From a checkpoint of a small transformer trained on Wikipedia: 4 heads of 64 (2 for keys and values), vocabulary 2048.
MLP neurons of a small language model. Each row is named by its layer, matrix (gate and up: input weights) and neuron, and shows model dimensions 0-255. Each number is 128 + 24 x the weight over its row's rms, rounded and kept within 0 to 255. Numbers have three digits each. A neuron's up and down rows have the sign that makes its largest values positive.
After each neuron's rows, "fires in" lists the words (lower case) most often at its 100 highest values on Wikipedia text that the model never trained on.

L18.gate402:064126104143144137127115154098133120147157062125114142144092139121159171106126098146135152150121120129139162142126147127101126145115115111169156153080177128131127098117124178115165113120164148154120110114131109131156090150161087107119157141135135125117104134150167128098116127093118153131130135106090112115091133096178116116147101127144121181137150113143083134135137104141111107147088098116150087130115153112088150179145136064137126130157127166109162134106122147133123171175085135144118151138114112118134115129116162102127108165113134109163105108129155139133117098103121113122154105163159111140107202129130150113168181178149153112084148126143132129137101116162149105172134136130142140101129161130130165104073110126151127133173117137135137116107120148167124113138151115
L18.up402:141141119097117093137113098164146120120141109139134107121078100130115105141109087137147143143127163124101117173111133130073173083092180126159083106145128110092122130153090139143116124129135084155120102115115147120133127108168095147132169094129123154107135111138142081189118144168136127143142125119158114158122129163136155118129102123152137160124149112091099112150105148124175114125153118111124112111111148128154145161114104092107140125086115120082135130176081084131164145154090164137099154121103110149118109126112152168184116131128129099088142111161112119187128123135108132076133121185146108134154168144149137154145152132115177088098118166143129122123144150153135144137146100143150087094157163117117127131095127137126158111148128105126127094097102149170109113126127133
fires in: "to"

L11.gate503:106133125115147132128103154144107122120119105105123133190124131119133109135094139117157128111142116145115181120104136129141098182143109104103110084131113103119199136128178152203120166115116115073127141113102135126147124149141137146153127130140127114087118138179162119186188141143168131139144103145123153126099145099142106129137119092111140170147135081201109110123116138155098143142132121132147096098091156150083148123131166180088115132080117155107131138150105124143132119117109116155168105153127135143101098137119128101095132105155118112110096103165142124124150139171126116158155134169146134134092120102191127162140148141127146142163135141141118145108078103135158125130103088115131145134122152125117150109133127118173144082140160132125138118170122141134106165109136122
L11.up503:156117129100129169187121150131159076155064136147153131118138118119099118124083101114164120129134089142131107121133093182124157099103128111115171139144127106101135091098118078111114132139153149144143131142102120144155136132146116145123147138141123129115108130106115159178154063145139109159161118102064141109159155160088123088141135122130143111150140152136096140128072147103154090143125134177161133085128110110125103171100153119094137119097135120122124162151132113160116140122174153112131144162121144170116133195126145049122128084154130111100111121112132139121132115172146133096145121093108115133066158155144108140132125068133113140141145147114138127094125130112113178115130110111149160121128107116139107135125144083125105157120126115140142122152122128129107118129113118
fires in: "as", "named", "deputy", "announced", "multiple", "appointed"

L2.gate520:105157135115096095188081125141139132081094106138134123120144137132089135165095130161148127125089178137150120105133151087138130142119122098129164092154091123095125141163120170136121105115148092135111131112100128106152124097110117159123125138142120117156153129164089132123110128148131112099138120127139148140131130143153133118113121138144147094172108134119158129145137152131140103121103127121130141158126173128088156131127149169133091095147145168124144136122126080163088082130116100068166161123152154131163161131107092142137143127154124057131139122119118138149147127098120148108119141163090086107126117110099156119124142128108140105160112132165152115147101108130085102082105111158148125083212134122128123190136128134152182163153127100142136165137154145128117139095124097
L2.up520:134134158113092073145101154159125122093129165149102093130106142119117143142136145181156159109123118123131100110124092104143078107089163106161140121153125093093101157170131159131126108114151134144129160151121099091155152107144145142098100120176121152155164134137114098102120119166129120131211162138133167159153144164132130076097145115140168123109130097093130112148107124126201100113108141115105136148111142107115132140126129117134121134164120122135129142141129100140088132087130090114140144135145115123138136149146134180140113095140149124089171128062084149149115158106114140116163139157120112105133110104125147102138116152129118130112093161111143152108106136120142136134125100169174107103164126112129152144124139137141155161122186132152125121110164142131135167083090104
fires in: "had", "has", "on", "be", "studied", "included"

L2.gate156:109140080153131139103123109106150142136151102156137152143134157111149141139165140115134119135126122130137104125130115156129139100116134100096109071159084146164130124126142142144155141159135135089130174109155108148147120153134147091090108155201135115073117102099152145130098139161121157126103156126104116130152133140133127151141106105150150120118108085103149124120153149101157094143130131059130083117098160111143127141110128105142132118125126135116139148134179171159124162131141142130092131147151133154137113109145151112152147189161143147117130125177165113054135098096129133150140101139126105143130122149093112136154126117180077112112102088094148107127112123182146147080138080154106117132113139103131112093117103163083134076132163117130153109162134122121119126176136116
L2.up156:129156107115105164148207117102173145117140129101113099125141133154147163079144128130129105155090093158132108124129151129076138091090102131137096154120117154098126164123129100109124106126092119183130098121123143121134128106139125101105142137140138156114142140134136138097114155140120139148130110139086160115117113176129150134074119164165142094136128136159114145130122121106120136183154114103126124144132148139156077143127180082133102111117092176097132153134126094121113123093053122160129124140111127156135118169118145149148153168182156153136114110093116159128141141108111202131142133114161130168137190126101122140136144146113116136109170140129147104149160096113153111110115120128117099154133138136111146134135161125129143107109115125110134144105113138109085163113144064
fires in: "and", "as"

L18.gate871:141151120124130135122131138085174110132100157166153074108148082093079152126127172093130184106129129126142115154138141175165117127143134176135115130147120148099097112097123130133131156132104139155171158130149141106139148121126122150098147142161130145155097117187116149146153219145117118109118116122114139082139123164126114166124157124106147193129094122148103180116114116125149162132132139100120130114116164134148100159131143100158134130153124149109118147175115136127139147124126112160112117120139146141136130103141120065188104120137138133132124117110098136151122144161162120138162156139128101155144087111182137174098145160130138088143162090072143116132086108172132146151138097135129129137110131151125097130095147161146115135142101121142151095143151102111131132138108126
L18.up871:091077112126144138139134153118112131134127116157143127084139149092111114128148130122115149151122154086146106181110116123135145101168157156117130118153147150104116158152145146099082102100106116104170134139099139124087162081075159131165138126141071144130146150135116110115121082120116118150111106165166148134158086106112110189120095095132159132141104145137150097117127161133115144111140131139088132108126124168129175110120087115160103138131098113139137126103121101096138112132147098142111116135107154108170078103162129119145125111127144088141108125113174121141151121141110123134150125140115097125094137142114141137129200152156118113135160097107159150151142171106130146114124143142118171117159053128122129070112176124111127146110122156160166135179159127148137124132104152
fires in: "this", "which", "it", "have"

L4.gate16:118113103131087165128098147150159099081135112116129112140150115155172110152126107141123117136145145132137172119109169082141130124137135106075127151110147179053132079108115126168089130120117116113150125128147122121123111116138122153144117144104108148127103134152104137140117127130131133145088105105141102165081107116163131126125082135173120127143142134132115159089129112106093178138164124169154120136131155163117157098131152134131058115140173107146132144128099123111110112170109115072110126152100123115137148146122115139154104112118137136086140103104107116177138120118123109122115146141138085131167123161146158083095158051142114150090135109168092069185143132148133110108090158130114137113133115127143139093153161116117125106145157115115141131097134127143091130108155123
L4.up16:143112109078141113112131160130145150111108128083116157137110172134160119127161113115127158099134176115116140076127159141145115101134125117125112134150105129107142104134097137153142149148155106135131162137126080107114118131126096144141131149121095126097076180148099086187112083139106092122126120161137138156058177161109090170139126086102180148154098118067108169121135135146149158157131119143161095162091178166113154135102133125142127117138147146137062144154150117128119100162131121111113127126085173120130138114177128126150119169109120127129100092136108135121119100162147174155114122141145100120106118130133155122129141127168141157080110095133096133106100113115140104131138136147112160112153099130155144095099106128126138156115138098138114107120151113116096139140117137
fires in: "the"

L2.gate511:098145119113131119092136117119154151120111123111123126137110139099101120114149115122130163136089107132124129103125127128095123156113155126121166102150099118187091136139123160128152127143142104111115180116105112140134088095101102125113130100130147120122148117095121131069114161145054144103090118088111125153189143150162121111104127139088065119151125132104118148130105178111139116131103128088141134153119150153143095130109120148145153119148152095128116085118143117131113143168100142102111163128156119138110172105093126104087132144125165108106163093139153167119130133128178082138138087127132096142116086109141121142129141116137091047167084113140148133102102100172172164121152117138186122096132112153125103139135135139139110105138137128151129084160104120155114130169120137
L2.up511:161163102126088103116090150095102104154132102129111122124143163097058121142130134137152112161151192133129066102170116120130116125080158122132088111093143090120114140161099128065132128145151122122109123120088112147105114119116114088110124088161136120132141120121150104103141102133106110124117115081106107123120093135127142115125084086139154145101133069084165137139150110111150146096158149091118135164106115146099119132124144109118118116141130097086134117130156140114086119130123154105103109118136132152096136106121136139092161194165149133083118116121113129098162118138157151150139154124129129126140132089078158117118161153125096162115131085107147105142114152128097129087141181114106144107109139107139110115122132148115150181106135107116188124131116124107126121149146154
fires in: "two", "four", "after", "of", "as"

L4.gate769:120151145121142109144135127147163142130095130135155145119088112124139111154139117122116146150153139121128116121135132075117129121176148151117123125137110155123132141108118132137127137168143114092101145137120103117130137133126087155160125147074129168110045136156145117146124119124140107143118160140118128121138145183109131142145100101116141124138118121105166100106134143141087083151098119116157117139110122098152119141069165134171105079117105120125123100108159133123131119194124132097155151117113165171108142144103122110089111091121141052118123131139124141180144124092118132144108121210120123162111127143172175121095109085154124138133111101144097130086111104081141126096115154107116139048143126102088153158142147139156175133141164109106144146118129122102141136139130144
L4.up769:141141189131082107134138116127180145128113108133152119101097130131125098118123144112135138195138143125115128114155136081155160128162120148114112185153135150132154118100121130127142140154141090114103127173133111088136135143120104173166141153109101197135071126139121101141118140148142104148128149129130104101104151161106097146176085134130142113129136127104151122097106145169084110144104126101153112145127107091125135144094161125148110100110123099131115146122144122142108114174142118088130149127121145141126122129105125105091066129131144126076119142132111130185126130118132160117097117175097136158142126138173172096094131100126130156122092098112083162120101097091137103107142158096135145059130118111134151143154141128138166160093157110123162132131160125117126125110094112
fires in: "the"

L2.gate38:128109098096140200083143151119118089142141108106135149125170145094119154148137156131133119107158096123106119121131162150085084117170139126086119111104143179140126143132132124148110140144115145106159131103131112111187096146162165094109119166155125100124145139115154144123151131123126182144131146119114108131115157142144100084138123145144125130132086118155133166070154123109125130133102196116142064145103171128146085124146162110130124123153099165130124119165125184119146133138127144148085080097075118110130157158130126137122121142120165136153119130130143117111143102101144148152116112129129110160125105136125115161087164120161148140129123143096118118125120135166142153147140106120080121143097126081098163103098172147068153109141138109111101117140143120119120176133151115
L2.up38:111152083160109118075169125137090153154164081151122108141158071109116117107102144093122056162123076179130111105130136126148075138151141109146104115135098126147119138135145156074108072097162117123130150126113119153122117143153119099091140120130116150097101151115100115146128092139129139162132138172154148125124143084102082145135152129122151123091101078156151142113096105112137119138111136122109111158160110138083087125161129104162096129106135137117161132131120105125129157088124099123167102117070101108141124107144087118151155115128127109098112113136138137085176155108162141125127109131092122149160159089102155121120126134101115115104157143153141103105139102133127150130113149131114114133151150152161121141095139147165144160132134101164135152122114135119109161147154092
fires in: "with", "and"

L11.gate547:137151099107163100128124142114155105157150152141091131162110155097128078110119168104119150087121134124124114130146127141086110188190098164146141136133113150129142094133175125150141090133167133101132118115150124121120157126145155144103175091091138136156149169145110151121132130092092145098116112137136119170088146090180130103113066113157114117104134134142130168161112158118142145190108153104131134126142157115162155112100149139124119113109136120121098141091155118154147119155076128126133154149142116122114111130141135136094129133094147109144122141125135120126120154093128134125135101148150092150147154124130102174162120148088108108098074064115149121105130102129087162134124118101138145099140130162146108118106098154132167061154129152117112143117155081127127150135157153
L11.up547:159189127122124075160144100126125131126178111141115134110068147135137137170086156092177131164142097127142162132099129109131131144134151130135113153147090143131164104131141077145154161140154135121147130147104087122127097137110081152111105146132123131121120106103111095093116124115104141132110134138109121157111176185152145084119082149138136136156188148111144144131149156148168136097152117142144121145090119154144155124143173117122094137138149141121124139123176120115092143122122126097127159121124138133102109160130123099134107155058164146133125102118058098128125116129174102107130141171121139073139112107118178109114112119103078126115087134117148164184129135119103132133104138102110131128146160139140172135141132140131156126149150142146163134147137129128094168144114144
fires in: "in", "of", "to", "across", "jpn"

L4.gate921:121133114118116140090163077118139156153143109107130120132161130135126191152141125116121153130110135115129124133167156120101139125137118122121144125141101150142106153145102158133148091153117104099123121135103089116159120115097148098078127061130124128056167127174126166133125081154125174139126142071103137093094151087138124144137108106146144154119122130130149125146144122135179099102147104110162119110115114098133122122086158148154110121119118156173157098121138085150131142120114104134098103106114167157092116126141105147090116151174125126127150131141075124170140112172117133105093149151174124124129155126117147126105166118139118047141105094132167155076115133130129096129116121163120124117155146101156126122118150149096141085107121113099119141162143121098126145166141165
L4.up921:131113137122100119173178121128124137156110114137129139108143162134139123127127121137140097145114143121141103100113108105105180152128138114140119128119122170090152105129123123081167161126086137155113129093160110125081157176161124150110122127134147148133104104094169146127121140106109140123135109147146084102145134118135120110099136143120116071135084081106184149118121135140085112109099135088114124145115125072117123167108130095120090121167093158107114138107132168146088100161103136146112137123118095114172099112123118143134132114120086090154102100166139152125151121113156149138155068110137102095073145127049089108130137142138091122136113115107154103167117118184119110079153130103138137112133113152124124149158145149113144174147124134133135130125096119154107152099153087
fires in: "in", "as"

L12.gate438:093139131127136158143102110139165139116145133124129084128092128119152054164120108136149111141115137126044146144162136097163092140138155124127120104101157124108143141103205109143100152154130082123114131125142128131127108093115080117118123148149119105152121137141127128151087116153076127117133155129165157136103131138175124139139102068129148167135137101128130144137136117094153117108131111110098149115123159144105143126084119091148138141092134144091096134139084137111111134183143115121152143091141160133159130126127107120145123125121119118142148108096118109137131117114126132081126142165097125150147173120170108070111104094113125095125142121142104134120132130101142170116145136112184115093098102107174124152077180117139165115144143092117134089123102092129118156109088135
L12.up438:130128115169152104134118119124142131171124113113153108157110100161147093130091121153136116125157151107106141114104125123146079113138060150126163117123098141149144118155117166168125129109135138126106137114082117178123112072102131141114155134110128118145121128112099154159068159098131126099154115143186067151129113075137121169097169112132150127144089112105104156154111143125118125108151112126135112164108090142152135103145115142085118109103097169146129136127114166095134148164108096126101123121113162101111143155145119144097111083149111140095104100092155103143095151154137140093106164124156129141142110155121177121129083125143123132133124137124081120115136146095118133161126099107156102077133141166167154083113125114125116175144115133069094118105119126101123103119112127
fires in: "that", "which", "helped", "anthropology", "love", "help"

L2.gate115:187131079111081132113118072115116105125130103115118123105108149113095052135124117131143119153126152142115130109146134124115139118083121157131143141131114130089135135119137115124077042099144187136101111122111164114116127123146123127147196123118111159104140152115098128095128135151126124132086162116116080133144085130126107108099107105148152130137135126128130139136158114115136158127139118078133122115182146145116131157043124118091114121136109147124177110146138153120142117144108149109162155158130159148162149105144079147133108140136170145135142146137105151156128118158171159126108116141067131153096150076090165130126130132142157121092146108143127145160137111123110102107148121119124167133168129149145154109113158119125129158168135103130116146103101122133117124134178123
L2.up115:153104120121091123113155089177116121118140080123092151152115141115138105112147106130123172162111160156136120132166118124165167109103107141135119150136115077167124150147105106098076112150126167115119100169150112087125164143167118141127147124126112121125151175126144142127076130125131130167143158154116130150124160139053101117147103104091135128148146136145090167134127120129146138145107132124135094140146108150101131134122111109110136104138101101134145180121191133130103098125152132155122171104118116132152144132110154136106122137155132135105099127148155162159072155147139167136108124126153173115166145150142164094132128143121154165100099135101084144109140134146075114140153135118106119173164118127155171117118145117144133186129143079139137111116113072132152138088121150
fires in: "the", "receiving"

L18.gate264:105161121115114118122181112102126170133100168103143132152136097120114103142123119124092158140158126144101089124147137134101120126161057112148144120141135135127093146082138126146134124100132073106127109097151112106159118138168129133139161121115105150093151085140110144122086107101132120110079100154125151104159150124094138139127123169142145081126116125082129093110132162112110150135053137137160120116128145132163176138108101131130159101131112094140108068111155158161110175153181113147079153125119089155091166167111148055118130115110145122117127102168135107155127136129115126155137089094159131130124110094109132108143141100134150129123131134106106122120120125114125115143096117152118180159135111113116123093125156124123133146151116128134091089139139124126115106183132091
L18.up264:126153111130108090166116104070177094106153166155113153104123114109103124164131098107137111118151126149078158114136112143144155126145134061095125088160107138115124161081113113166120127128125142107160150136139064104163118154147143165128126098152126097138143103100107148114133132167110115106127172159147120150111110168136155117105128139109145116128143134138126116154149112103121143148160084107099127138100147140149116132136096130119153131129118124086155110131102115110148136088123136140136138140159146136146118126147100119152104125085104134102142148107110135116094148109133133116077156124155118120120140136086163096119132131107153141189099148112117101124182104143136114158133167110184088098164166073117133102147083128143160130115141118091160085141174109152131128111133182
fires in: "with", "a", "of", "in"

L4.gate517:098158185138170126143093117120148121151116102184106101118157123123113147139144109127097139152095123159146107125115112145101104098083161112154126139116098112151130141142147119110103115156089103139073116134145141109117095107117157153125102134095093133147166142150151099063129123142132123125170131079140127151176118149159186115094126160133154107119154135128100146119130145121166095147115104123127212129102104109110158169130117155094118096135167137111117138103118138155096121111117127137130125097161167104150153180128116155148118095125119109079156169061098145153161146146084106121144127149116125086116130089109122143166133126124156119128149122156169119111124117155106113131111132160129121111118140143129097141084100142105168130122181127150136115142119127119139118134090125
L4.up517:079125097100100111125085107101144136101102105148105068112193102072085105067127156156109098138120136144170126124117128110163132093134145145116157113144117112159092144116080087188123126127130108134124147116138132142119177124121169062111112155144099122120135104176143137126091149114137151140145096167104150113132113160089123113128152109113141103123171111115118129146177154121156133081110149135118139152124163188129149156105133101136142130138158156149125130147119150115145172145139087146132160118123129101142091101162117119096146117163134081111129109168122130125149088144116094169124130133138079141154111129147138109135163147123143126099114169120113132108117122149128137125169124160097137090147085096138127137125114134133132115138165178137114133142154137132137102140117133
fires in: "as", "are", "like", "include", "including", "included"

L2.gate64:119084112155104112129163117109134067137105100100162111134105136116127121108122122126133111112132145137128148117155184108122116059129101154101134153135149138072153146128112116139087146119135112158138106111115190139101110162138097142136137146127138143134121145143114143145124106147091112103084119101128088135108135148145101111122113132103173098107104104144095182120120072156108106135147136101139123168109117140124082114120094056157091132192130131140110139131118123111082126151139177104150132162106158153119080103147136144134116081128140141130132110128104179117102150102142155119101108148110119132106127123066139156084128101145122111145134140142132115165092112122145133150129173110120154104099117135112103116143144088175124137179147120090157135143121131114160150125171137
L2.up64:169156083161125104079183097070090158121121138158116104124162084080135170104105117113128093130152096125110108133126118166114094090122131127093150119172111137128133162135133098088124119108133129171134138124121128128079145108106143115119129137187147143095156136115168171108121084130107133136121124184085152114131180143116080137097155097142153145140075124128125113145135118110137094126123145073112100139097160106164112127070077125162171118099076112137154128105127116164102140121114118146142110147104145133113140100130121114145145131142094120162103120130106136118147133105154166147106132102120146124126115136098120155129120152134123082162102118095163143098131110138124097147123122126090138151160132091131108144094162144166122140127141142117126113148120141115098143164133121
fires in: "the", "3"

L2.gate804:111116131130123107112171100136138099110094125127145087092130106139155121148148078127146132147164114157165120152139125105195105110181132107116146135141132149084149134092076159131092105123099105085106118129135115138125143117123094129106119137166107125099132126130148123148119141089080076122150133108125153136121158088136149122108105127087124119093134101086139097127147064109112103121146116125136143153094112096146167107112130148101120136145095129152136104111183078123105096094131134107137132109113131182100135136147147108128170105127104106129124137153092118156119176181136100117131167127150103121108163136152096131125118118116106132149122094142160120141128133110129158119151126091123157119097106104149112134149178105187140154105163177121155151149167140145158129172161116
L2.up804:087189194118163157151123170147197144132146168145134129147126164137111129114155098137140105094118147129146168147091137134148127141162133130121125136189113159120090128132146129145109140170092136170113123127165148144132119162102143129187124143087123151137116115142096116163152137123054133132113134171128069112159126098123147140118151154120116102142102123125133083134151102136148110112118068129164129135131112125141150086148128159152114118102136154104125108128085121153147121150123136130130140127172112120136128082099114114122124106103136153155120157121098088153119115170121110106112153156089107084140131150107118148161096092093141157111141111137130131132124094093155117148125179114119101154139131137072115096103163107106107118110140126125134125115095134177157115139127134
fires in: "but", "8", "michael", "morris", "9"

L2.gate557:096123101124101126102134095131127158089122119143130135130108122158095174152128127140127144093095128144111112128133138093128133124102151093094127101142138139120158104120103136121105126153108075125151149124129148186143144138150114143103130135124068099116124125093168136160158109138107101151122110115152164092172155146120094143126121127136114126128127124083168173123163170135168114122103113072132107124074149132130127129090118142118126133083153161107159113103161149129115093136147145078175118151147143140122158145139113156104162136120183093116095136132110186126097091138132138146167118111130147126103143141103155138100106057182132103133132105113146079122096117139149146086125108180126110085160135162110122108149121157141126137148131144148151135161144124139087110161091112
L2.up557:125079123118087154111106161190108149098127126146095120126149114118134129122122115152132138093086118162147118154129119123142115139103149115146150136146154078118152106132133120101117137155126085153173148152168141141141150133144124168084123116163100141092158147119153134136161143145103097178136147103160146105148120131144123115169140111093076162127130097117136152132112136152143150128137125106108088116108149144059140124115114121107145162090133114154132128116136128133130121108165152111174090140181117126187139132148106139110149135098173147100129155117116179085092124148149119173167081101168133143192142123100127135081110123153123121143116110078149109129113141147153163128136108146149076131134117155127138133127107140157139125120110154159158122134129083115115128145067106
fires in: "he", "has", "be", "no", "are"

L2.gate544:082147125134093122114084138158134159097128119143146145161146123136081109161105126163118148125119114143135123126138131120150132162102118086102145123107051130153143145145119133128128143101156090145126144093140103141110109126104115157121108111127104157132105092132120091108119107111145130131147115109130096115159158108141193135143083136147120107120133120100148109111119149078161087113122119132137165148100094080112141119123135147127123120104143127098180146119133135150118117144078111112188160133173186166120167116114145127100147127152078060147109134141145151162174121144097171129100156168120096123153101122139153114137131148131151132158092100144170121148096120134057113096131143129138086115121153160113112131094098101114147111122142107118174134154132154120121121162123145
L2.up544:173151149098177104117146157141196131173127120127128094116127186112065116160123126120138143156153151195154108128167122121165072133145158072159122131108142114100111127124121129150127106131114129161126140118132137114149151114159134122145123127099155105108080100168135110130084135121132142166117103143149114144140149143131159146143123129153138147090125093105105142156165171136153136130137162141173154132128138140131124140111113107093157106132122131167143123091132155108115178138152138143140122075166123111125137154142152123139135140099105092165133067061104143107147125144073105120119126126136104118114099112136152104116142122101134137104107151108163129130119121131118107071111133157099158116104153120089170082133137153115104122135151096169100099130136123138139137088123128
fires in: "on", "include", "by", "of", "as", "serve"

L18.gate945:128161166065155109145155123112158133133134161118080136131148152146101098084156150156158133153117111129112144094161191104097092118126102096108136115173130117099077138121149125124100111091148121165099123139101134098123100110149110137114121086100140131109129088125153123151131153122115133117128097136112117117130129116094093125140129175119140150122129066077146135126136149161133111097120122111120075125128185121148157137116180122103105087138152112129134092107174145109085138125141102152098139153091105131090086153113086121130116127128155128118120123147129123157121123109121088122138099139122115099091144145140161090108133084147141148110102138149083095146125124129118110142107117119096151095131111162149147129106126162113134181144143121165067125116135099144103190140127106
L18.up945:085137130133085179073157091159134082117088130115142138110173130124097141120170101153120133142144087103120090122148128087135144142175171139088148109145143143099121156148164084128138133152129143105095142135136143121118153085124144137156095138117124136118162107138096142125145102117088109120139179139165156173129093116106149153130134091124127136119136109097106113133141118127160113123124123123119127163109141116143154144098134096149097139124128155134135112119122103121156168097176139126134159137122139108111094175120136137148087099107133076137118117088136136126117122117165126145111159116103122141138097148129136152118139123102139108142049141101118128144098155113119170175159104128149084067163076107129117139147117098090156126129147113136110104141171147144148136077109084
fires in: "with", "are", "of", "was", "among", "were"

L4.gate466:069124092148152140174131116121152074117135125136125117132079130165126120124151120144131123128154104131115134119157166126142114116118106134110114066125164110116114164070092160142129098111143137118133136114126157118145108092122110084168167138179093130126129149146148128147153111181077150133113153136114143133160091165109127122099102075116156108144104127146135122162146162126141110156099115084147158134075171137154121118077155177143114121169096157141111126138136136097135169173102130075120130167153111157144120097103124126123154146120164128170169118114129140095116110166100109125126114140112105133138156140121124125125095125160134113108119076119106126096119133087147113121112083117097136082121096101129161121100124151134158097137143105156156163112128125143164135115116132
L4.up466:090113076141110126123138134155152097146185104170112118142108130133112120104126174128155144175114111127149118108149131119164146151132112158155126120120173110137105147115119145134114152085134104102148112167097151110145127122129116155171134138154088116153158152129184131138135099175107123173160157117131132102122117166097100125137093144100172113152126118158132145179128158123165107123086161110167145163103170146108124125111167159131124107156087101121123187114110149156120158173143117089098111156108097178165130115089166123109141148084156124120158115094099112128122113139141144130115101127133118112187119117151150095130078160134151133101109079112131130138117100081129128136092124135121120100143122114145126128124126162116143130119118067135132135131155114137139135103084114
fires in: "the", "has", "with"

L2.gate770:123141164148180139189132137113098151115097104136135087145090123155104120158093141106092136129107166110145196147117122125110135121110154144150137137147089131166123103147154135148148126140120119142155117141157127144157154104137153178118089149107105099152145146122069122123111107156162109138163079169166154154109142104146107131134154145169140130134119142123124118122109110191138122117094133155075162133135109129070157138103129130099147124152146128149132137136118118117163097118135104119150139116091128074120120137119105138119067056130132113105137144096069151139122155114089135119117148122134178122149096146116117136129154093108146120161106149137120149127151101109134142184118116167120145130156141158147118125084145114135129124150126122120079115119131121083178099124129107
L2.up770:140152147146155083152129168090118127111122117128125128139117116172162145141130174130116113110128148147121135080094154126119136125105148161099207181120085146145127094096113105111142112130080131089170145121144114130145100143158127139122146170139091137143142179117093169120103114176167104156149133150135128125080162144142157111161107114139127125148125149128165144142079156116142099136139152091062100144078145127136081130103148170121134131103153158167138136138136121124128118143140115134155166101158120140119122134141108139156120144154130117127110194112131145125126137113111129181105126115102132128162155132099117127159148114135131103133112167126097122141123089091134117137132122148128116139163127116091098143128137127123144143138108080075113142086110129127134208135133164
fires in: "made", "also", "published", "began"

L18.gate832:120138152166147089105101134116102093159152123093153124121135130115172118117117096152137130131124175108108108086119128118157107130156157117127091081157165121101134127139126119114168132132147098143165179118122116123125104159119084160138140117136096122127129143174121140158131141123090118117124151141155156110136135117106109118162125123098118129142122159166099147134119155107149139133132165103124124136131152119134144111108110137131184151129116156181138080152119084127137174157129091134147148146162122092122155157152092114112129078115183105134115115133107149160128134145181162157107122095104123138183104161124189091151103140103082130070096123121123160139155101151149117156155139160134107114145135084133090094119144117125112127117160116126161099089123071101114166130109114
L18.up832:110150105143165094117085148143101114116158120128106130109135134147118134117102161132167161144135137122095134173164156120113133155151151094161134156088151157120136175113121127123106140136194142159118144131105123116128135091137096143139068129109112127173114159160139139164163149135155140131146103111122167139135082129119115122091127152171133123132110128146160185157146135143145095099103132117106128182074098177114124085089149153117106116163139180136128105131115085097144132137102112129101124090131139102117134160113132143112154079120122122121111116117080136135122139119144108139130128129131088129134125165129126124121156143162170207150143167137124125133111091152131155157150100108097114102112138126109135169082106130169128080110131123134112133147121148106123099184095125
fires in: "with", "which", "that", "the", "get"

L2.gate615:134163156125127134125100133169119126116134098125130102150093108135132142170108166161065113138084107134112108126123150110097138115125152139070164098104109106176116113100154109109128129125140142107185152109133111136205125120093115138171131133133137104174124166113103159095105147120165134112140135115101125181125172119184133109146146092075160146079169148144153178146129147143111118138121142137092128173123114168127138123147147136131139111116167125158143133113165093135104109131090140094145140089137132133134143138104134169128141117120163106151159161078126151135124125132127152159120113122137111114131103181135116115082115125130129069129103123163108117146136113150120116096093151116128112137112116102098088166124151088147122140151137096118119100086118112174111146137136128
L2.up615:123154152154137112160171158118125121083103119123117120126075117099117131122106163123150127133136103101083126129141104103117115093114179149097151121159093132171166119156147152150111099087121129130184134124190117129131111102110147164168144145102090084150160191098102161157077104122127124120147113146158187127150124128146105141111160149117143091105137095116151141144126122137136164132108154156136165181140100142094151183086123132089167122110134094165128131127160147076135109081143120104113122102140092115107130111151136138134105127099149133110130117119111182104128104124131099144118137113132144101107111144110117135111157089077134121114107152150135125139144101141086087150120126153118139138145163142181107147120128136134124158151126113154116115105121111105144133114087136
fires in: "made", "use", "used", "served", "published"

L12.gate177:105140139118108112085140117139137093138132138147151105130105157108103133115142145143119144097152069075157129117130140139110100120183135131158150098115099141138105147132123148157195161179118131104099125134093126133127124113114138078147136153129150123145147124140162148121141166145161132115153170155107068122110106139155118108117184113162114134117158159108137132130125142134131161154098108124107061114124112126129144180096170114098127093143121133119154128138157166109157122138102142149132080154126172170138144125166111144133122098108151101131143108089149113150165133130107101152126123164094115128101131145169110176106140153143181128146108085145129131114099152144140164129155111143090130096119086114128121101087110135152153127147134130098110091126154126132088145119126201
L12.up177:117103144157100087106119140118078126097119105124109131133100141143102153143091141174102134120081133107129089126089120115129151131137187132153129180166095135136106148162122116115128121123102107130125139135128135104061115087130140126138145116117150145094151099134123150079148115166150133099176146134142065150080134110136099140109150073194105133094180145092155107142100182114138132135131129091084136130119072148081146145133145091133122117157119145141161143138118112138131123094095122151138120117101142093131082123190123167149135115143156099120172116090107123175113146104130144141089132141149111099142150115104146143105144111101131128133096125154132139121139144126129126123114141171138137132140118099133147106150151101119115108125120171135135145120178138152109111143125172
fires in: "to", "not", "it"